Weights of a small transformer language model: learned positions.
MLP neurons of a small language model. Each row is named by its layer, matrix (up: input weights) and neuron, and shows model dimensions 32-159. Each number is 500 + 40 x the weight over its row's rms, rounded and kept within 0 to 999. Numbers have three digits each.
Before each neuron's rows, "fires on" lists the tokens most often at its 100 highest values on Wikipedia text that the model never trained on. A number after a token or word is its count.

fires on: "ver" 18, "f" 17, "'" 12, " " 12, "im" 10, "ol" 6
L6.up745:462524580451564470442509516553462481496500565510469522488563454493410485483525466500536454488521499467496461548594497539459487544537515443509419512518538524444520431472460515601488489567481459526508515574455506467492542452527538439558523472530495478518534483513433532492469441488523532468534558510547501510477470523480491426523533512521569447489524490475529496468511495476555467432528

fires on: "ar" 16, "b" 14, "ame" 11, "ed" 7, "oc" 6
L11.up736:500468468530510490533524477480517440483507507456491420493486527486510556501486383469498526624548443486548473538496483572442520448550570454510495476497451438501515480475554519520456485462426432450483478424620552537532473466488516473532576495469462433499509509498472444561548527526441477465470487499543553527483485518607550552460540554511502497543518532596512479503539540498506475514507

fires on: "le" 23, "-" 15, "n" 11, "ed" 9, "o" 9, "es" 5
L9.up297:510455545478494448543508432462586547500584527537563476483460486498510455505472552533490561522532474456484483559453503483461518523492534587523469514451563520450517512497566471478483463544396512548444513539560539532480483457458428441467530501503525485507450534502465510576558452451516527426462524409456606498494591455527468497526483459440573547492531446503545499452501542498490466499588

fires on: "al" 17, "-" 13, "d" 8, "b" 8, "h" 7
L6.up322:449557526425512437537507482446461491497509458460469513550496584418542477504516440484468480449471544529487449487530492537546443594530469521472516508520480457462501543540481482564480528506473408530545495534480458472545465486512462538561519522360452469504512540546484508473487475514501508501503498479509508492643514542427460550538508528495517488551456594517496557541533469484509427502512

fires on: " T" 44, " t" 20, "T" 14, "st" 5, "ro" 5
L9.up352:480489467447491481485463481526486557387485499533472537550545475538531484499521548507462480429541503557436427568508455547454533509542486500506457503438488540498425549491529467508460517502543547464517520516486520515521572447582407464501448492529499508451508516446526566439549576490542495460586477510480527550570525484458429492493477502512445485534487461508489447501439523492532526492502

fires on: "%" 53, "ak" 31, "es" 9
L2.up54:552458517533494514501506506453501526447425458516504540514433479518550481568451514498530496515434462420455496571462414597419502484513444459579510481485429480516472563566522406540468482484421490531545468535507534493492551449568487518463575525436531506427468547512487546490481503507476543532545502532532519433565497542518494506504483508474520458461521518497510444437520458555531470478520

fires on: "le" 31, "t" 17, "ce" 11, " |" 7, "ed" 6
L7.up131:497467477461580504496526428504540516517535469544458543529481481533504500466465597574511485440426484496472480548465536548501533514506522508568523499519559491503540445567478504476540509472522526477445511519440549457444504496539431469505544528565490561510533565503549455573521495442516522429526449419442519473494552493469471448518488504496468495546563541476474427528525512566486452403484

fires on: "-" 25, "b" 13, "ab" 10, "p" 9, "h" 6
L12.up460:526485477457557505562489495449446529553504440505471561458470610416529482567504516472474497462482525488500508471510541446620505529488476508396499527441542492497535498491574509518466503550565425528450512478511511523487512555454474495534553531495457456484466503474493464470520455423488501495533578482513531472534477514496517512518486557534540505485539516551537566445490567465491500461419

fires on: "il" 12, "b" 11, "ur" 8, "-" 7, "m" 6, "ct" 6
L9.up164:521433453521613503511527473481508561480487435539573536548452511439554524524497432545474483545504458532579447465558406512528415491549558496459530470469580492489550498516567489517469523494516496515494484463491478433469477473542464519469495563516503394437490518477482482488533581417542495442504559442509494515562472547561496512462425451459508539512513506558527488494496538418517487527511

fires on: "en" 23, "al" 15, "y" 15, "ly" 13, "er" 10, "ar" 5
L7.up83:473528519533496496572472363439458477453507504485485533629515476500508517488496575450498474452475576491491545563466451486613452549474481435411545484511489480487486522482400497472516468447469439491445521535518524516466545458520553449457506508542526493443524416504542482566493537570505453488499516483500497502495518547518506538519489546416492458506462568509526538485434525484476547526437

fires on: " as" 26, "is" 18, "ff" 12, "oun" 8, "end" 7, "es" 6
L6.up635:556485485499512528527527477490414505458518539516562497490541519427519507560521535501589503441489472372464511491422501487445543516464425501513528511520488477596468472548467426497526493477527507526533521509506494537448487469547477545448616539505527525494494553512526506539523470486497525524531519505571461468455544544564501520511504527398538458543525516545480538472497519550456500476480

fires on: "et" 20, "z" 14, "ou" 12, "el" 12, "av" 7, "-" 6
L7.up665:484463587517456531470500512464474494483483498540396558489457502438500508570466521516498539475500484440471472479507504438532549526500416504521545481432485487556461534491528537487445428494571470481614515430521448469579456467535417517504450412496527536459516551542465550514523498467510490540532483453536497545481456547450527477482455483508530401522543430544587490544556533527514467566454

fires on: "w" 29, "ar" 19, "." 11, "ed" 8, "e" 5, "ow" 5
L7.up441:465567514477423502498481487444454489457526534422531440472473459508532493503488540430478479522546495454530480490496537476518511478515535455539484523467428455494529461445444512513479542460486547467486430484505506513522465453530566493524560461494549510525502463495517450494583487479458493518565509534509500486446462424553621587452458483470523428535511546589464510538514491518516500464486

fires on: "ed" 35, "ing" 11, "e" 7, "es" 5, "i" 4
L11.up310:546489475524479493447494490435388409453506441482514477474448489507471490497504469545467491529469506531539527484516540554578470470493536487471564557526442439601503431398455463473514493552494511483491598495509427527496495494545514464446572428516516524571476537480537516437540507513545467494603581511513528498472466473511561524450527524467556556454571561517503553445478534548385534506527

fires on: " T" 40, "Z" 16, " t" 12, "T" 11, "a" 11, "'" 7
L7.up694:506455477509418481493478447573506501426496445578582545512591520539480476554487486538539486465542543471475462498474491555421480518524519496498518418449502541539533509523511505558481479438555527525493530496482457429531559566555497438449497490561591487540539469479484536459526534530457490496573478488473495455565570469469460488589527507458460490514497534484522469558483458456446501453447

fires on: "er" 22, "al" 14, "ac" 11, "om" 11, "ot" 9
L9.up711:537479466460509462527482497508464440513469468518508425505494506477481482510467564543519489447508545487529464474524444468529510516472498492467584536544509463448505458535507524547474511511479441509486518551501490484544487431543490486441528504517542485529511406496486504501444466523431428536402528457567484489442531547466494560578412537514511468609485592461570467485465514560532495538519

fires on: "u" 25, "el" 17, "ou" 11, "m" 9, "h" 8, "S" 5
L12.up369:496496500465524496435493504474492553560473488555456511377423498447556472564473550490578547493492504480474472469550491471553556439544545517449534502519486578533448467494476500573474463489493529509497496512533460517516562558519473518534492395533463506487496502528423504574492502554445538519471470504474479534467451463456569522562484533498549485468539494455568506465440546530492485543392